MLP neurons of a small language model. Each row is named by its layer, matrix (gate and up: input weights; down: output weights) and neuron, and shows model dimensions 64-191. Each number is 128 + 32 x the weight over its row's rms, rounded and kept within 0 to 255. Numbers have three digits each. A neuron's up and down rows have the sign that makes its largest values positive.
Before each neuron's rows, "fires on" lists the tokens most often at its 100 highest values on Wikipedia text that the model never trained on.

fires on: "7", "on", "ent", "al"
L5.gate126:125123093133116109189143112152107158112103160140134160179129107137129157118091170116101121155111146122105148046108150098160114101113147163054206104094166147147117138197127093148085095167121116173099132110126138161144125053086072139124125090162142063077172133097127095130107075169088102194103202148105100142133142148081128141168154158132094134136168101126101132155068162149165165110125
L5.up126:131158141130133116181101096093153178127071147116071184197139141144133164086089157138144115122159134176097132165134151081141175115138145130107157096132185152145105111168143112104059145085096140170086107131092127124144116101121043150082135113124112118049123138130110155149151148183097142182138192139129097147096132143138143116130204130173113117167089087127109143143093059099131201112190
L5.down126:103083124108119132132109165108126141115121094124112109145108153087160079134153151136169135076101159147155130102112114184098151158151105144129050125149074168135111145124094138158121145161120095169190119124148160174128132080152120124115110141105117177171145149138122076142142124064138083049114151158144151152121115163141157157150145163098141164157162145143145138074164139158128082149092

fires on: "-", "f", ":", " /", "n"
L4.gate360:141101124085145137137126164090119121137141132140147115175187115155114145076129083124123152126127107119112175071140129097101098197101130117127048120104108156178093123141114167066120089155146084076080143068136088146139168145142131166097144173028122131128075162152145158109161180122158111138187135134125154117209120092174085092139105053117151143176121111109080159117117160132096116119095
L4.up360:142139096089199089146112109098094100102132094139133146057147048125129129089201128083141128167158145125172092119143102129097112129084175050158116137133146140168120049114142110122090079092116097071112108127112099127184124103152121164082085147102131179133079132155077073059180083140191149092124109177092159095143133108147108146151151068152140162068112167122145106135097120114135137161109
L4.down360:089141076122131158127100104144163105094137118100075131046129144126157113161092121110171175167123133084111087170121128108067127151147128151085143117135134102129151116087123124140092131145122031128086136123088082113092075134128130101137117147109124148142132110164098182115172136120132150095185024106058180147174154069136179090125113122105161087130087135116130120124184108121136120128074

fires on: " of", " |", " in"
L8.gate319:104165145106127103156147172152087112107076149106085141123144149092148146163124150185120164151176120154140130083130128072141117156144138055177126149177123133119174110073143118088120110161159099101130163138120093127136130109108067154170178112149175093179103147167168145126122144183129158157137102154163132161147110113119133119103137110128124211026141127116114079112037171179138105150058
L8.up319:118163127086138101128130171121154104105124113060123116086139109131136157121092152159149131181186165102089175084069132113132064128129076151128120147215182095068157166111119138086113163125124078116134116107145146060153120092072144133167184161142181128171104112126186129139135081194145116174103069110103156164116177159115099084105119119138136137111171081121129125097150164199116124146149
L8.down319:141087106181152122099127118109149131095139088093173143150132121157148114088138087098111084049160092082105126149177137153123118096158133138083196152134118062160104133133123114159129106126135151128159138104101146160157147139109173111096129127131068109143149128091081101172109100132127147087115131117159184083096138113150114124095064132108190081118111155182152127113183111078116153134150

fires on: "em", "al", " Em", "on", "il"
L5.gate71:101130116133095115171135153085198169123122161210046119186116130094113207120063087070115104127172139166081107145091137080131133140147123165100167094113140151120136077087187128061130135144066103116070125119115122157125147144090138068111133104138144097125156122122126101139182115189142131197154160131151170082099099130097141136095118083153071160174091135137171100125067100159105104119121
L5.up71:123102150199116130109120128131127146120113140124037136113165136134183142103054047163123087120203111139095087119126138143160130147159115198097178107115124158142146172205181100067158156100173120144153098166061097112128122170179136165117159126150093101133157134055095113132166136116086186178093148151096119120136148153096159109173148141128098178163102118111132097183050094181123125116109
L5.down71:114086147156137112158102157148102113128110077134144092133142086111200096087125110173104149149137144120180136146106104169145146099116124125095137144119149119131113232174115126097069206090116117133207117184137119136102104127216136184201155150099134099158131128115103070142128101139116140172111124122108124131115191113164178117116148119095171119115156136120079108112115162116123090135141

fires on: ":", "°", "'", "’", "inc"
L2.gate307:169158086121114111100157148141155114129087139097154181086153054147105097170098110164170217212120151178148072121135104118135131220062136129132102153120188107174065106121146198125085090151098074121095139135177138114152164157113158125106102100125165112186114119107134129120142148099099162113124168133119107076141126166084134123127146073155125149181127115102127113136066130130153080110127
L2.up307:101103114192126111193120128099122118146138096171047151084146090100119124113099079208114096129066143157149042106149177109158157091204154171139095133129143107105106130128094121161098170110101154068132128097115171106134132195144158171155112110103136096157135172124102175158161136197084147150121172191098148096129166137133094162122108094146109143087162152164069080100115114135136119082166
L2.down307:149141131111117148133123128127039090152076111139110128104132157158096119142139136121147212158162154170144126113164089064107080178092150134146146074075162105137114096159191139124154150155138028166109125153150143174083112093112163170123143090102103119133143050218127098132090108078074176126112128167126105107052125129100133112199106146164105129151106132156108106132096098134158106138133

fires on: " |"
L5.gate302:181145132071125140147176124103144154138188135147122128099107176103109102098121089096110158163125056063185126146139111133143127132100182113156108118131180093110178105063197087093105070129132088145118123123150140120144151120052140130097158111101139163080114094161202130087124113161119173186151171122108117094103200142172128159045122105178106152128107130130161139124077103123095119098111
L5.up302:138165130130093137105096201034123137143141118113158143113122174143118103078151125147093135137145078151190129157214161090148143123120108146132089122113111061078141160096168115098106121190112092102128100150150113066142113162045154156105142108104120177133077093149170158128134088217148119153142095162132158091092141115133132092110155120146107100141100164119160136096122085134105124114108
L5.down302:107140145156146149134042062144127095181144200115157172115098157182104127087180116154164062088123115156107122177109136131145141108100150165131138110099078120158134130139083080128228151135123184089131175137109104125092131102114137134115113102134125114156126121161166109123131052160099093078155131125119117066090133065117150151129127088152117124129153101108149071092157083053148143177156

fires on: "2", "ur"
L6.gate6:145156097098096113094203162051085165093114129163153183124128111117127141092101115159138105116122122140177097095182184145117131202141169167137113071115119189121145122142164128140127069109133116134144159185118204132076184128123085150104094083106125152111130087112134173121137107146142138082144073103121093130159089147086142179126150082104121111099221166118106145208118159161191132078117
L6.up6:127190109126168126086169112165170102165147100110124166137131083131140138108107169149153127121171167150180122148196195220136145134162117154081123100142134108151127089136133102139112122129123107113115161170159163107140097129122080113098189134110116078186175105157172107097148089091127157156114130120196102152095090080146122157140120159111138114096197165162120158121058139102105145074185
L6.down6:102156028115185109120157181099159097090126128152103196078141107067087149172126119129151104173139171168075128123117141141080164122140101115144151161159149121113197117191158127098133136152140167162143136114137123094077122132147124175102150064114129154172164166156125117113122088162119118094081138153090184114105127131095179145146211170119146196113140141156097151133078153134151175093153

fires on: ":", "av"
L2.gate342:109132166136115110127158094108128115142115094145100160063150150077104139110089073149123104176159125142167160106152077118125119165142174139120100095098111135134107106067141109113149105141064126144097105106144166097120098183085113138127101119129161090128160142132106148130175195192106125128095197131098131115091151126111124105078132120174148165173111083143138129061027138160117076133084
L2.up342:117128084155154109137115086164116078089114103127095117069126158090090182153096100166125085132123137123130114142137105137150101165112155192060060135133068114141100080141124142107163128116134091168109078108128148135104102169117154121101174117160132108170169112137072151072119157123072096153068169159114114115116127116120088183106148127106070088153159142141120081136098102086098079069134
L2.down342:139128091132178106134179205110069099097091104110094137151144124129136129141077148178164139154117134143134087176173145091115096183136130120088143078091092096130122118196146153117126117090182023183132172084118097148106167129134147134116114142100123128095136121200106188121158145108081062102136137136064097137109112153105132195186158156081111160143133154152112092139094111088115166090134

fires on: " |", "|", " as", ".", ","
L5.gate300:083191180136101075172167142106101080126136107124105133122165052105117168175154147078108125164115132145139089177090155140100133115086135119127115150182081128152082150164123037124083146150159133139140166097141093114108149170116104167105137080160165180174093097153198160132169088117089131130121092163057105127093122103126131086142082142113133131055157122148100117164105154101142059106074
L5.up300:068148181132128098068159140110119092136199175141193110112178164164111103131078151162081147128058085159114089118163161108113137108113165085117090125124134120163097121139115146076067167098130157149150140096120066124150122112139143139172119100138174142128161063192173098147131096137106090157105189120086177066146107108127099150099118161108154159132099094096124096109097115130153107144163
L5.down300:143115115171128193090139112150067155127130048135089113083134077143092133069123101142087144167114099123105091190164160135164080126101073151122153155089160125134153119148114104152142116088077138138115097176141108117154131119160094128166101155127125150156151130075129183098127177098148152149093100114112161134111122199157194123181144105151116174092112120158133162105151168129104097110120

fires on: " |", "\n", "-", "ap", "|"
L6.gate271:108211110063140165097144158086156228158149179164101132111166143054105140174089089141102144127162076147180148130185125116046148160080108122077098115117171092124206102135149086102123133067131107150097194127106109137102085102153130136075131115115120152106127200136164144090122143115131185120162066101178135109159144121108138108108120133149111134154114156140129117043112129143141162115103
L6.up271:124182148154084114076163123150207160100169095078131137158120114137119144113122119109096079139136126123136167182174096141150092141120123104108151172109125075090148133193092097125146139144106109171193088092148126165143157124148124099166140113144103221119102114169139131175054081142116146089096089129111115158112103130199029164106126152181119139156103101104154179157167109096118159162105
L6.down271:133111058163080072178137071134115108078124082160191126100134113139119121190175138111092162095078139127079140125125158110106098137142130116140119163123108075107054093163072107090173107138137150131150140166168143172086143168149118113099135124152145099094130104174113112202109121148111085124082112123122189099126129102150098166185113140181164120197115145134130129132122109116159149169146

fires on: "o", "y", "h", "ant", "ed", "2"
L6.gate295:145141159153136125113083111127129220115140117172146114138129153099064091151119137073128114086084135124206163093196185134093104126150181103163124176095117133161172070105112116141144090145090184167109160146153151121105115146139158155135065119155106136152074123173172158147146067141167119151115086093123110127173037093130115136159125124161101121147146109124119104157163125119129109168108
L6.up295:159118150134111103100084142096128107097117147144141176105101128103094102138178128104133112085045125135214114138145116174110091163187115155092152089115127096128155086114118111143149125109064179206123119127102129211161166106080152204155114074112138079077143103150155194106128140133130098151105128134138115078154107127097103102146098179155123096138143127109104130149099124091008182084155
L6.down295:062163112097103098164130129132099094093128129138116046148126133053128172196117100164079113114172114131135148042119132101142175109099081164149122162085130131157110162153144103164111160172107122137165138105162140088099187082121117140106163131129161162175151132071100119128139095137126160041135085083147083145080134142124175123075191075128205123137131120144112197158125126202104167067140

fires on: " of", " in", ":", " throughout"
L8.gate248:136140086172142144134150125065128137123123152148117125101144112095101171162086140153161147143147101104110144036136118073135146184135133146117121115103186167049157131116171128144098090074097127053110123185153186133142137126092126130074159171103122118094113155079125155148080130128224101142120105065110164144152097118146070126118157078143110097144146118140139177123158195155097102114166
L8.up248:140118106169149154115113106122086122101120163084050080102170111177143121122082169137182077099165088035098126105180106110159124148121108146103110107139148142154123176185135179137081101073109166107145122181177138199177134130093122125135166128106125126123151126090117159133098127084156119114136088068115098210115119120141164139105102158103083081090178129131100136169153145149129124117157
L8.down248:172132162129127150084090117118129112127077100099189117115159171126116182157125191124131108130148128126090066116146059113148089113124135075147170150143154103135139122141138174136151148086128108082093160139197083144181139149100100074190129128138082150150144158132177132169136124099122151189103090112062179166113093129155207177116184155119109137122142149172118150161118123144103102148115

fires on: " |", "|"
L10.gate376:097130144177169162076089166100111169112143132144149119061108114112125113039139095112154104155111067104173106124172046181147145168132127118131112115145131137137151078092214119118143064150123116143152121088145147087136189157197186144171099207096165159098124117181122141153146100154140113140125134148087124123100156116092139077102100151097115078095113150133128110108101152189134105128117
L10.up376:182149204105090104084116109072122171100096139012110163090121152120123187115136096096140155107141113180123131133132097109129117100165114171114109091126162108085116192134100113117130171093110156102121135062157106092079141043056129154108122092088165178131095095080086131109156102066089124143103117084139100121071160136177111151123099061145107099143133120123148114142089119134140102149098
L10.down376:071171133137161156116101141103061054134119176152145115108134118114114084102124094146098094129107105111111143190105080096088079091057100093153062095155134115137171145162162126094149106081116146086143103106113153148181169150139131097155114117094104144097158110200098155106135095184126115143144129182119113157160145132116142082126134144127124105111084176103125115126134092100104127082089

fires on: ".", ",", "-", " or", "ed", "el"
L6.gate161:113194131098137110142139146142175101135191171117093161173128084030120136157173110139143158130106119147152121119182159102067151149110146129096125141120146100089137105111124068164125108146089121189111145166189124081088194135146085157111152102153128147149095101145162109106201169179160105089128162074139136061132067032165118099133097103186132141146184130154094157113140147087138153149098
L6.up161:143146109113103139101115117067069148134164168109173084121099120036144159093117163141098160076132113096171097148164134169111104064094123153117150096133119177112110050096147133127104091118117124188115106127153092199186141140153141126120116105142107105138173093174150123117229149202141116134100182125118110122140169127119104160135146114144133170165132130179121115110112126138108182120126
L6.down161:140130159160149157108089087191133135125067126111194110139148103110135106121140085092119195163143135135186101159085109108088078186136096108147134103122074072147130123152147128112150122163145124105086066129123119127096151103087106116056146071142100187166142105119119125127136081136166154173104141115109099144053073147063119125104128149135154151091109110083091082106162193124123096147102

fires on: " of", " in", " near", "val", " Street", "5"
L5.gate194:186114135128106132174165121101133178111099151186135103117084116116127133104118173148138152188097117086088111080132114116129112189132157135140129091159192154090068151134115138128099048155061100101073099127146123145142114186132043153144166128094131127172143126113107107097150136130148136068159095128074131172154087172168113052100199164153140136075122141161142105093083118139144058186102
L5.up194:138140111139183126104127108058149110154148111143118125114109131154161114121114096149123074163087104070090184057081117144173090161188124160144146161104165163077082142115065077147049069139155165050152101170130198204132077160072097098142154138086097145098135089097135138163120093103117141115159112148110135065198201148168110161113167131160142117146145153114140136148127121144130080139140
L5.down194:133106118121137104123148117114119101145000126192108151115142177120098121125167111099140180102120168170127114185146158053082109140059116124130118139125097112089085123125120161121154167146142037101127099091163131123150161210141068123130127140105178112149118086168099139136114159124101110103104094172132175154106132140121171138108160180071108177067134120130138107101126113149075134112109